config = dict(
    n_layer=20,
    activation='squared_relu',
    qk_norm=False,
    init_std_o=0.0,
    lr=0.00937,
    doc_mask=True,
    steps=6597,
)
MLP neurons of a small language model. Each row is named by its layer, matrix (up: input weights) and neuron, and shows model dimensions 0-63. Each number is 50 + 12 x the weight over its row's rms, rounded and kept within 0 to 99.
A block is one neuron, or neurons of one layer that tend to fire together. Before each block is what it responds to, as a language model described it from the Wikipedia text at the highest values.

Action verb completion. The last piece of a verb, often split mid-word, naming a physical action (ch-ase, ro-de, bump-ed, liber-ated), or whole verbs after "to".
L12.up1007:47 50 56 47 44 43 53 40 64 59 57 54 60 63 31 33 53 47 33 19 39 42 40 63 52 41 71 67 42 41 37 53 57 64 52 56 49 68 53 54 41 49 33 35 58 65 59 50 26 52 62 52 52 30 42 46 43 59 41 70 63 41 29 32

Sports match statistics. Tokens inside sports records and results, mostly "games" after a count, plus a, in, play, round, and table pipes or season years, as in 24 games.
L12.up675:46 64 44 32 56 51 35 40 36 62 17 49 48 63 24 54 38 65 57 38 28 47 64 21 61 52 45 51 51 63 33 90 43 51 57 58 47 67 56 72 64 55 48 63 64 46 61 46 44 52 30 54 38 51 39 58 28 63 62 67 35 58 41 58

Word-initial P piece. Lone first-letter word pieces, mostly P or p, starting a word split into pieces, often after a hyphen or quote, as in big-picture, ground-and-pound, fishponds.
L15.up149:45 49 68 52 45 41 62 44 63 56 37 51 48 45 56 63 38 23 56 54 73 50 43 64 49 56 26 50 48 29 53 56 46 43 57 26 36 49 38 51 45 49 60 50 50 67 62 69 50 44 40 55 36 47 43 42 70 30 31 66 36 28 54 75
L15.up151:71 48 84 52 39 50 57 45 46 42 43 33 33 42 59 65 30 45 46 41 44 56 51 34 41 31 58 34 30 66 46 66 53 49 45 38 36 54 57 58 59 86 44 61 47 42 48 31 47 61 56 41 48 39 48 48 65 51 70 70 33 58 51 47
L15.up165:21 44 47 46 21 52 35 45 69 34 53 53 31 47 61 65 60 59 46 48 44 68 44 45 41 75 59 68 57 38 54 62 31 64 43 59 39 55 56 31 42 64 39 51 55 62 51 64 52 67 45 26 28 56 40 43 54 52 60 41 64 77 70 50
L15.up188:45 50 46 61 58 35 51 54 59 46 44 31 41 64 51 57 59 53 55 50 50 44 48 30 43 49 51 41 51 46 69 35 62 71 30 44 29 65 28 51 70 55 57 44 38 57 52 38 53 71 57 58 48 29 59 39 57 51 57 50 63 41 50 82
L15.up208:92 49 47 48 43 37 47 35 56 43 57 34 59 58 53 70 51 46 56 59 61 43 52 34 39 60 59 48 61 51 64 49 60 45 51 53 38 31 41 71 75 65 62 55 46 56 51 36 47 65 41 59 26 29 45 48 56 38 58 35 54 30 46 42
L15.up228:75 48 19 55 46 70 50 39 68 46 38 44 69 44 45 47 39 45 50 61 63 63 25 32 40 33 59 45 52 44 62 45 52 53 39 39 49 56 50 48 85 61 35 57 55 65 51 42 53 60 55 42 39 36 54 63 64 67 46 46 54 65 54 50
L15.up356:67 68 52 81 52 51 37 53 44 48 65 63 40 38 53 68 69 51 49 41 45 55 39 37 37 67 46 56 39 35 31 25 58 32 45 45 57 56 34 59 59 35 46 29 64 55 67 46 50 56 23 21 76 51 63 48 69 62 35 53 39 53 24 45
L15.up715:43 46 57 35 53 59 34 36 68 53 46 37 54 48 49 67 62 34 48 47 46 40 45 41 38 76 68 55 56 41 44 23 48 78 61 45 38 24 59 34 73 52 43 30 42 76 47 57 48 41 35 45 57 49 42 70 67 53 35 54 47 44 59 38
L15.up862:47 24 35 49 37 63 51 71 40 50 38 32 52 63 34 40 50 42 38 46 56 62 51 51 39 51 63 63 40 54 58 21 41 63 50 46 46 63 32 35 55 51 45 45 53 43 48 69 37 37 47 36 40 60 59 55 48 30 51 69 52 42 55 32
L15.up906:56 55 66 64 74 29 35 54 54 41 44 55 62 51 49 46 39 44 39 43 60 34 46 58 34 47 62 52 77 35 60 50 50 52 47 50 49 43 34 45 51 49 47 33 51 26 60 63 21 53 41 44 55 50 53 69 42 42 47 35 48 85 39 52
L15.up1078:51 37 53 59 44 55 38 59 29 52 53 51 56 58 50 32 30 39 40 52 45 42 39 37 58 41 39 52 54 45 50 58 44 66 57 49 67 34 36 45 78 40 39 34 53 71 51 59 54 41 59 55 45 67 27 37 61 36 65 49 71 49 74 61
L15.up1118:59 59 24 54 78 49 39 60 65 70 57 56 53 43 30 43 43 42 43 47 50 45 42 60 56 47 35 49 61 57 41 44 47 64 33 43 56 52 66 51 45 43 63 55 49 55 53 56 46 44 50 24 58 56 33 33 55 61 51 45 50 27 35 44
L15.up1137:39 73 56 63 41 65 34 42 46 53 58 45 58 24 61 47 49 35 27 49 36 58 48 49 46 49 41 48 63 50 47 25 27 52 38 50 52 56 35 39 64 72 64 53 69 64 45 56 53 45 66 55 75 62 47 57 49 68 58 66 48 39 53 61
L15.up1168:43 23 55 41 63 33 59 48 63 28 57 61 40 59 35 63 42 47 52 47 58 66 47 44 29 52 49 36 49 52 49 56 47 58 33 62 75 41 43 49 54 69 59 54 49 45 41 50 29 24 55 44 51 64 40 52 50 60 51 44 50 47 67 55
L15.up1210:47 61 56 36 51 49 37 35 66 36 41 48 34 50 39 42 36 37 38 36 49 53 42 38 49 65 53 36 41 49 33 47 48 43 42 31 31 64 55 61 47 55 68 46 65 64 53 40 73 31 29 50 50 55 43 68 41 57 40 53 56 69 47 50
L15.up1215:59 54 62 58 47 62 47 36 53 41 26 42 70 51 50 42 53 49 64 38 49 52 45 42 55 67 70 42 66 21 29 65 43 55 59 44 56 48 65 40 41 53 39 57 62 68 51 45 41 66 34 36 38 46 62 53 66 41 38 81 39 63 63 66

Word-initial letter fragments. Opening pieces of words split into subtokens, especially a lone p/P/R starting a word (p.m., pause, pinyin, Pegu), plus "music".
L3.up28:29 42 66 37 40 46 70 55 73 51 44 64 56 41 32 32 52 78 38 45 78 39 39 61 39 48 28 57 65 47 62 57 54 72 50 34 38 39 55 64 62 56 42 43 54 52 44 47 33 59 46 63 36 43 65 63 52 62 44 58 39 56 56 64
L3.up165:60 49 71 51 44 44 36 54 37 60 45 39 55 56 75 57 31 49 35 38 45 50 53 08 65 39 63 68 44 46 52 35 62 58 47 75 35 45 45 55 50 42 32 47 46 41 37 35 53 43 29 58 65 61 49 34 44 43 24 42 47 67 39 42
L3.up603:40 34 49 43 56 35 62 62 58 52 35 49 71 23 49 53 47 50 45 53 65 55 49 57 68 57 44 49 39 43 46 27 61 22 55 66 66 27 50 36 45 37 38 48 51 24 61 75 55 62 47 57 35 30 84 46 40 29 60 55 31 35 54 64
L3.up1090:46 50 60 61 56 26 29 30 45 64 80 41 35 73 59 53 55 44 48 56 79 61 52 20 55 44 56 67 43 36 41 20 41 57 66 47 63 52 66 26 46 34 40 51 44 52 61 68 32 38 33 34 49 57 60 50 46 56 52 38 59 47 53 61

Word-initial split letters. Single-letter first pieces of a word split off mid-token, mostly after a hyphen in compounds, as in six-cylinder, wood-and-fabric, air-cooled.
L12.up1148:45 33 63 43 50 57 41 50 60 26 51 35 42 41 86 53 66 65 35 44 58 62 57 47 38 55 54 20 46 35 45 67 36 52 44 64 45 41 67 62 42 52 60 43 51 42 67 54 47 73 58 42 49 44 67 52 34 54 62 49 58 65 53 49

Activity and performance verbs. Verbs naming an activity a subject takes part in, often after "to" or a subject, such as perform, participate, playing, trained, joined.
L3.up395:33 36 62 43 52 13 46 52 47 34 39 54 32 61 47 59 48 38 33 51 49 40 56 57 64 60 74 59 55 72 70 53 38 37 43 68 58 63 60 69 44 45 46 44 54 74 49 51 43 67 48 44 60 53 53 38 40 26 57 66 49 54 29 43
L3.up1052:34 54 54 53 53 38 46 52 42 32 40 65 41 50 69 53 43 64 44 47 44 57 52 57 59 35 74 46 55 61 48 40 56 30 61 39 35 72 63 42 46 55 40 41 51 77 63 61 35 46 38 38 49 72 56 65 60 30 59 50 43 53 34 48
L3.up1072:45 43 30 44 32 31 51 55 64 45 28 55 59 37 53 26 57 63 35 47 65 15 46 52 59 57 42 72 46 70 49 35 67 32 34 61 70 40 61 67 48 71 43 47 50 63 39 53 35 69 65 60 54 44 66 80 56 46 69 48 22 41 38 45
L3.up1099:35 23 49 54 62 22 71 48 57 57 52 56 39 49 41 64 67 81 26 58 58 37 55 69 41 54 62 46 58 45 32 41 67 42 45 36 38 38 50 62 37 65 39 43 53 52 38 58 68 45 56 48 58 50 39 48 46 45 54 59 37 55 38 50

Sports score separators. Dashes between match scores such as 2–0 or 1-1, plus table pipes and age-group U in U21 or U19 in sports text.
L15.up82:63 69 54 47 47 34 43 32 42 54 51 59 37 61 52 39 55 72 62 73 61 47 57 55 47 33 52 45 52 65 32 55 48 39 32 46 26 43 54 43 74 59 49 58 53 33 66 52 36 58 43 54 47 23 48 61 63 46 44 47 55 61 23 42
L15.up154:79 50 48 31 54 40 51 47 44 50 55 66 32 58 00 59 48 41 38 52 42 50 74 41 40 54 54 56 41 44 38 75 23 39 43 50 31 63 58 51 56 63 71 47 86 63 56 69 41 46 32 52 42 55 75 53 20 71 62 51 27 49 37 79
L15.up364:49 24 45 37 45 21 43 57 30 63 51 40 46 40 38 53 72 40 42 54 33 45 61 39 53 80 57 65 50 29 52 76 54 47 50 55 52 66 59 57 24 56 65 43 54 57 39 41 23 66 51 46 52 67 32 49 47 51 47 60 33 63 45 28
L15.up397:44 65 40 34 52 30 47 20 55 35 43 70 47 56 38 34 41 47 46 46 34 49 39 44 45 45 55 72 44 33 59 77 58 59 60 50 66 49 59 68 61 53 37 39 40 69 51 49 42 34 53 50 46 61 37 43 44 41 52 55 49 44 66 58
L15.up430:56 44 71 54 55 53 37 61 51 40 36 56 42 41 52 55 55 47 73 30 50 60 47 49 56 32 60 69 41 59 34 66 30 41 49 45 34 67 52 78 34 62 35 47 42 56 58 54 53 42 35 53 31 47 70 58 71 49 25 40 53 46 42 53
L15.up630:54 42 47 33 61 58 52 51 50 86 44 50 34 63 43 55 48 63 53 57 56 40 52 48 44 55 73 54 49 42 33 53 67 36 79 36 52 42 61 66 26 53 33 51 49 50 45 26 26 37 40 68 41 42 47 55 55 62 35 48 34 50 28 59
L15.up656:46 42 59 30 84 55 62 55 25 69 68 65 35 47 35 31 47 54 42 28 48 56 38 39 54 48 53 49 43 32 46 43 44 48 66 43 40 47 59 64 52 44 57 20 53 41 50 47 52 60 37 73 41 52 50 52 61 35 61 33 83 57 53 44
L15.up773:42 55 39 45 66 52 33 55 47 63 60 32 40 44 40 57 51 44 26 69 35 65 36 47 36 58 53 64 44 34 41 52 40 73 46 56 61 58 52 54 59 49 47 61 48 61 60 53 36 72 38 46 55 46 49 30 50 34 78 52 33 65 38 72
L15.up780:79 47 54 44 68 72 43 53 42 40 43 51 43 48 51 58 55 39 48 80 53 51 37 56 28 45 47 50 47 39 38 63 48 52 53 52 55 47 41 72 47 58 45 40 36 44 51 55 64 55 31 65 70 58 73 38 63 55 62 62 66 65 68 48
L15.up788:60 39 55 42 50 42 48 36 54 60 58 47 74 50 43 50 35 61 44 50 60 51 57 35 43 32 50 48 48 41 54 68 63 59 47 29 46 49 41 55 58 42 45 48 52 39 36 74 67 42 46 53 44 47 60 72 70 70 60 66 52 33 46 48
L15.up837:35 13 40 41 54 50 62 40 57 56 61 36 50 45 23 51 47 52 58 33 41 49 63 49 32 46 48 26 44 49 32 77 46 30 42 48 53 23 55 67 49 37 51 49 59 60 65 36 49 59 33 56 58 48 52 54 62 66 37 40 50 54 27 41
L15.up849:73 54 61 23 66 38 53 45 46 61 66 64 51 36 43 39 55 36 54 59 37 42 56 61 48 59 67 60 67 48 53 46 53 44 53 56 62 48 58 64 48 38 53 50 33 41 52 56 39 56 23 49 41 35 60 54 41 51 55 59 43 62 47 56
L15.up939:48 50 46 50 44 48 61 60 37 30 42 49 53 50 36 43 35 50 52 15 54 49 54 38 45 54 84 51 76 53 31 56 28 45 50 58 48 46 52 61 67 44 45 83 49 50 51 45 38 70 29 39 49 63 52 64 50 59 59 71 24 55 56 68
L15.up978:56 57 41 38 51 62 63 34 60 65 54 63 40 21 41 32 54 44 58 57 45 42 65 60 59 57 43 56 64 44 57 75 53 53 32 49 40 57 50 42 53 51 54 45 39 53 74 50 54 73 37 54 67 30 33 60 41 42 18 70 34 69 60 52
L15.up1052:49 65 52 39 64 42 35 44 52 42 55 62 56 41 32 66 38 25 48 79 42 42 33 47 65 50 31 30 46 63 56 66 55 35 48 53 47 44 49 43 57 62 53 59 28 56 56 70 72 43 53 28 35 53 49 53 54 57 64 51 23 42 43 46
L15.up1105:37 65 59 39 37 53 29 36 69 56 48 56 38 53 51 46 41 55 41 50 38 55 48 48 65 45 48 51 54 56 52 50 46 36 75 50 46 64 55 45 57 57 55 39 53 51 43 50 51 25 51 41 29 45 41 47 38 49 35 57 69 56 74 83

Outcome-linking function words. Prepositions and verbs that introduce a cause, verdict or result in event narratives, e.g. "found guilty of", "died from", "due to", "repulsed with".
L15.up221:46 47 49 54 48 38 37 45 33 61 78 69 58 29 32 57 60 41 20 67 57 51 51 63 41 50 42 38 62 55 60 57 61 53 39 56 47 53 47 24 55 56 72 60 27 70 55 53 66 48 34 49 58 60 46 57 50 40 48 59 35 43 26 51
L15.up290:54 49 46 28 47 57 53 65 53 57 48 34 53 42 42 48 61 53 34 46 60 47 51 50 35 43 56 65 56 40 48 73 46 41 43 49 33 37 37 38 60 66 52 52 52 41 58 67 41 60 42 48 40 53 39 64 56 54 37 56 47 53 43 28
L15.up292:36 62 49 35 78 59 58 36 71 39 53 50 55 57 47 52 55 52 25 61 49 59 53 62 44 58 62 48 49 43 45 53 64 75 65 58 49 67 41 47 55 55 57 43 43 54 71 44 55 34 65 41 56 36 29 67 40 78 67 51 49 49 50 70
L15.up303:51 59 48 40 58 55 45 43 48 53 74 47 62 49 57 46 60 52 40 46 47 69 54 56 18 60 21 38 34 59 64 44 52 43 74 48 64 57 40 25 45 38 61 37 47 37 53 31 25 62 40 43 44 61 50 61 36 38 31 60 51 42 46 40
L15.up352:51 53 42 65 62 62 66 60 55 30 55 57 52 67 32 57 25 55 23 56 47 68 54 47 38 43 65 48 67 38 48 30 72 40 66 38 46 53 25 56 50 52 68 39 51 13 56 43 42 58 57 46 60 44 43 41 31 67 50 40 56 38 46 41
L15.up395:62 58 47 21 46 33 52 50 51 55 74 48 67 51 65 52 43 44 56 58 56 59 68 23 48 21 50 36 41 41 41 73 46 58 58 34 42 66 42 44 71 49 53 41 40 35 37 74 30 30 61 55 52 39 42 45 48 70 35 38 55 50 31 29
L15.up417:27 36 63 65 47 79 53 36 38 68 57 33 44 62 66 41 62 54 45 42 42 57 36 61 41 58 43 74 34 41 45 74 57 63 38 27 68 56 49 53 35 45 45 55 64 56 72 46 53 66 54 41 37 58 50 30 44 67 52 46 47 66 52 44
L15.up424:65 60 63 57 77 48 47 52 63 31 70 59 43 69 26 65 53 33 67 51 36 43 59 45 35 48 63 57 45 50 57 72 56 49 61 55 42 43 52 45 21 57 37 67 42 44 40 51 67 73 59 48 32 41 34 49 46 54 50 69 48 40 59 47
L15.up462:51 53 57 52 48 51 48 62 35 71 71 39 50 71 40 51 51 55 57 66 47 49 41 72 28 41 30 44 37 57 37 42 52 53 56 38 55 62 53 41 62 56 32 49 46 24 51 46 47 50 51 41 62 73 42 38 50 45 53 51 63 26 44 32
L15.up552:45 39 50 60 35 64 64 37 47 44 49 39 88 37 46 74 51 49 72 59 40 45 69 37 36 79 49 44 63 41 50 65 37 43 39 37 41 67 25 53 71 66 43 40 67 54 50 65 33 49 75 61 53 45 51 32 45 61 56 61 22 47 40 63
L15.up609:57 52 63 54 59 51 70 49 25 55 36 39 50 57 22 58 50 59 58 51 34 44 39 18 56 49 47 67 10 34 28 59 58 55 59 31 58 24 62 58 49 52 60 68 48 55 50 47 65 39 45 56 56 53 41 43 59 48 45 57 46 57 34 37
L15.up766:51 44 48 67 49 66 47 43 33 63 50 56 50 71 35 70 45 40 33 34 48 54 29 39 34 42 55 67 37 68 39 36 38 48 65 42 75 48 65 36 63 43 57 43 48 51 42 31 39 56 32 41 55 65 50 65 53 71 55 55 67 52 61 50
L15.up920:55 46 60 50 64 60 65 34 48 35 76 51 54 57 40 51 46 43 66 61 36 71 44 45 74 44 46 52 46 51 42 64 65 72 55 44 76 49 44 56 43 55 29 57 50 46 55 58 29 39 60 26 25 53 47 45 68 49 46 55 58 50 71 47
L15.up1031:36 44 57 42 52 36 52 30 33 54 50 62 41 60 40 64 44 59 59 42 21 45 40 42 52 52 44 61 53 45 37 65 47 59 48 33 30 40 41 37 53 40 61 63 32 32 66 50 58 56 56 54 37 46 63 64 42 47 55 64 61 38 47 46
L15.up1070:59 65 37 45 45 67 53 44 44 73 66 56 60 69 34 61 56 46 48 66 48 46 55 42 69 50 41 67 46 55 50 75 54 54 41 23 70 65 32 55 59 45 40 50 49 21 42 43 43 51 36 62 32 41 45 70 55 56 65 32 56 46 43 49
L15.up1085:45 54 47 44 48 54 49 36 63 63 56 39 44 58 74 48 52 52 44 33 55 67 53 34 51 55 44 58 36 65 33 48 67 59 55 35 66 43 63 56 56 31 54 51 32 57 86 38 47 38 49 42 64 48 48 55 48 73 46 37 48 40 69 44

Temporal sequence prepositions. Prepositions opening a time or cause phrase, often sentence-initial in biographies or histories, such as After, Upon, Following, until.
L12.up786:30 47 45 44 35 42 46 38 42 51 59 47 70 44 42 56 54 43 63 35 42 77 59 33 73 34 44 48 53 49 45 70 48 36 39 49 54 41 44 26 63 46 29 56 49 43 53 54 55 45 58 62 59 58 40 34 44 73 58 79 43 31 67 50

Get verbs, clause openers. Forms of "get" (got, getting, gotten) in narrative, and sentence-initial subordinators like After, Since, When, If, While.
L3.up144:53 44 50 48 39 60 44 59 48 18 58 45 14 55 53 65 55 43 55 31 56 50 83 70 28 63 47 36 64 75 47 77 74 67 65 46 53 56 54 35 52 46 45 46 37 41 57 46 43 44 72 40 53 50 39 47 55 43 49 57 93 38 63 33
L3.up967:54 56 43 47 63 64 40 34 40 40 50 42 31 55 52 52 47 40 47 35 33 65 77 58 51 42 81 42 50 53 54 71 56 42 58 59 55 61 51 50 41 50 28 30 75 33 55 50 27 50 64 48 51 56 47 41 60 25 47 62 43 35 44 39
L3.up1044:51 46 43 57 52 49 62 68 62 37 69 62 64 40 40 46 32 30 37 52 38 49 63 38 34 47 58 43 38 66 36 51 65 57 58 30 56 28 53 41 76 34 48 61 46 46 31 65 36 69 53 47 82 27 62 54 62 45 50 56 17 28 47 68
L3.up1069:54 45 36 52 37 68 39 42 64 39 72 53 41 55 33 37 45 56 41 42 40 53 43 59 53 56 60 56 50 56 50 73 68 45 47 35 64 56 44 51 35 54 57 38 39 46 46 51 53 75 76 34 60 67 47 45 46 51 46 58 40 45 40 62

Predicate verbs and relational prepositions. Main verbs or their final word pieces after a subject, and prepositions linking a person to an organization or place, mostly in biographies, e.g. invented, coached, left, over, from, with.
L15.up190:67 49 38 42 42 83 41 53 63 68 58 67 55 41 70 46 44 32 37 71 50 63 47 51 47 43 44 32 46 42 39 54 55 57 52 25 54 61 48 34 57 94 69 52 47 44 39 61 37 50 49 35 56 34 49 42 29 64 65 49 62 52 62 44
L15.up225:77 47 46 47 58 59 65 65 36 67 57 62 61 32 70 61 62 48 59 51 40 63 57 67 59 23 52 48 33 70 45 77 57 52 47 40 42 65 53 27 42 59 66 82 51 45 55 47 40 52 43 59 60 40 47 47 50 55 38 57 51 42 39 35
L15.up293:71 61 27 29 37 63 66 60 48 66 47 33 85 30 31 52 41 45 38 35 61 41 36 55 49 53 53 46 43 59 49 31 47 47 42 45 39 53 37 75 61 43 39 39 41 35 36 47 53 43 37 47 49 57 29 47 49 63 31 69 35 56 49 53
L15.up418:61 48 38 49 37 43 37 24 35 72 42 64 73 42 59 58 68 62 43 57 43 17 53 24 77 50 54 58 60 48 66 47 38 45 38 45 19 60 46 62 33 55 64 48 44 40 49 57 46 62 65 64 49 54 52 42 65 44 60 40 22 38 45 60
L15.up560:42 54 26 40 46 62 71 25 66 46 52 45 41 30 50 41 32 56 59 63 60 75 29 44 64 19 63 46 34 56 52 64 61 48 49 43 57 58 77 53 55 60 72 60 51 34 56 41 38 55 42 71 54 37 57 61 47 61 31 32 34 59 69 40
L15.up629:58 39 42 54 54 59 58 26 44 52 63 86 65 66 44 44 53 52 44 27 44 53 49 43 44 48 53 53 48 56 53 58 48 53 70 32 28 50 52 36 50 48 43 50 33 82 64 54 58 54 62 42 56 28 59 34 40 37 34 52 70 51 66 25
L15.up638:49 62 25 29 43 59 50 50 37 67 77 43 72 51 30 49 38 46 29 66 68 55 30 27 57 42 35 39 53 50 59 45 50 46 38 37 45 39 73 64 55 60 33 75 55 43 39 36 37 57 35 61 50 53 42 64 51 66 48 70 38 48 38 54
L15.up740:29 34 41 46 64 46 60 63 62 35 63 37 44 48 41 52 52 48 68 24 34 55 49 63 45 36 37 45 68 29 46 51 23 49 74 30 54 52 20 48 40 54 43 36 38 55 43 33 40 54 41 34 48 35 55 46 32 50 54 44 64 38 51 41
L15.up787:36 48 56 42 39 68 69 32 65 32 58 24 43 53 68 61 64 52 71 56 43 58 39 34 35 67 67 52 58 53 34 55 42 54 45 34 36 64 46 39 65 47 47 72 40 55 34 72 52 37 60 72 42 57 61 55 52 52 49 52 39 50 50 54
L15.up942:40 48 61 39 38 44 60 37 61 44 56 66 54 47 51 46 35 22 26 42 62 45 60 38 54 65 61 42 61 48 58 67 44 41 50 44 64 47 54 48 63 68 45 29 57 65 46 50 44 65 62 55 55 37 60 46 54 56 50 63 56 54 33 31
L15.up956:58 43 57 65 50 40 64 57 50 42 75 55 56 33 24 57 46 66 36 32 48 52 43 47 29 40 57 51 55 48 46 49 50 57 42 52 78 41 71 44 45 55 61 36 41 69 63 56 75 49 43 40 49 54 65 48 47 54 42 15 31 42 14 35
L15.up986:51 32 60 40 64 37 50 53 59 52 49 42 30 40 39 47 65 48 60 38 68 59 47 42 48 50 30 61 70 62 62 51 52 61 36 31 44 49 43 51 69 49 32 46 48 63 41 36 42 60 38 61 57 51 52 57 43 42 59 49 43 52 56 53
L15.up990:31 41 46 68 47 39 63 33 56 34 68 70 61 57 48 35 19 40 42 47 45 48 31 34 45 27 33 39 35 59 32 67 57 53 63 55 50 41 42 52 65 49 35 38 49 60 66 63 46 76 68 64 51 54 65 48 53 44 58 53 62 29 44 72
L15.up1058:53 51 68 41 61 41 58 48 23 60 47 70 41 40 43 63 50 36 23 57 57 40 30 33 49 54 34 52 59 59 50 65 53 45 30 52 29 71 63 42 48 72 51 48 40 58 45 64 27 68 65 57 55 66 31 33 58 54 43 53 45 37 32 40
L15.up1073:54 38 61 57 32 53 44 30 45 50 49 65 49 53 49 49 56 35 25 49 70 47 65 78 37 44 41 55 63 46 76 54 49 57 44 42 46 55 42 62 55 63 49 37 40 46 52 51 48 38 63 59 51 46 40 54 69 59 40 53 37 44 47 14
L15.up1133:57 40 54 38 56 39 47 64 49 65 49 65 49 55 51 28 55 49 43 69 47 41 53 70 33 44 71 63 55 60 46 51 36 42 57 75 53 50 57 39 41 48 37 71 37 34 55 55 25 45 55 58 59 40 37 54 56 52 45 52 46 49 47 72

Sports match-outcome words. Words stating a team's result against an opponent in sports season summaries, such as lost, defeating, defeat, against, won, v.
L3.up104:44 44 70 42 46 34 44 46 42 65 28 74 43 53 16 65 60 36 42 49 48 30 34 36 70 51 41 61 49 48 45 52 44 36 53 54 37 77 49 65 43 54 38 47 54 61 70 61 41 43 55 61 34 54 52 48 37 78 56 49 55 38 30 45
L3.up300:60 42 56 73 49 23 38 35 31 54 46 60 54 34 40 41 68 45 71 31 43 70 57 49 58 49 52 44 53 39 46 31 44 50 52 40 61 46 43 60 36 73 47 48 69 50 72 50 48 49 50 31 27 41 48 52 47 68 54 42 55 54 42 35
L3.up920:47 50 83 62 50 47 61 44 21 47 44 76 57 30 41 65 58 49 44 35 55 57 35 41 42 53 57 70 62 59 52 53 35 28 50 54 61 50 58 92 41 71 55 57 56 35 64 66 49 31 46 32 22 63 60 49 48 52 43 48 44 65 38 43
L3.up1236:74 58 63 21 45 58 53 57 40 41 37 58 37 46 60 58 53 44 47 19 36 28 58 33 51 46 46 54 42 67 61 59 50 40 49 28 40 51 43 54 30 52 52 35 56 56 57 34 37 51 55 42 43 45 53 33 69 62 53 40 60 39 48 38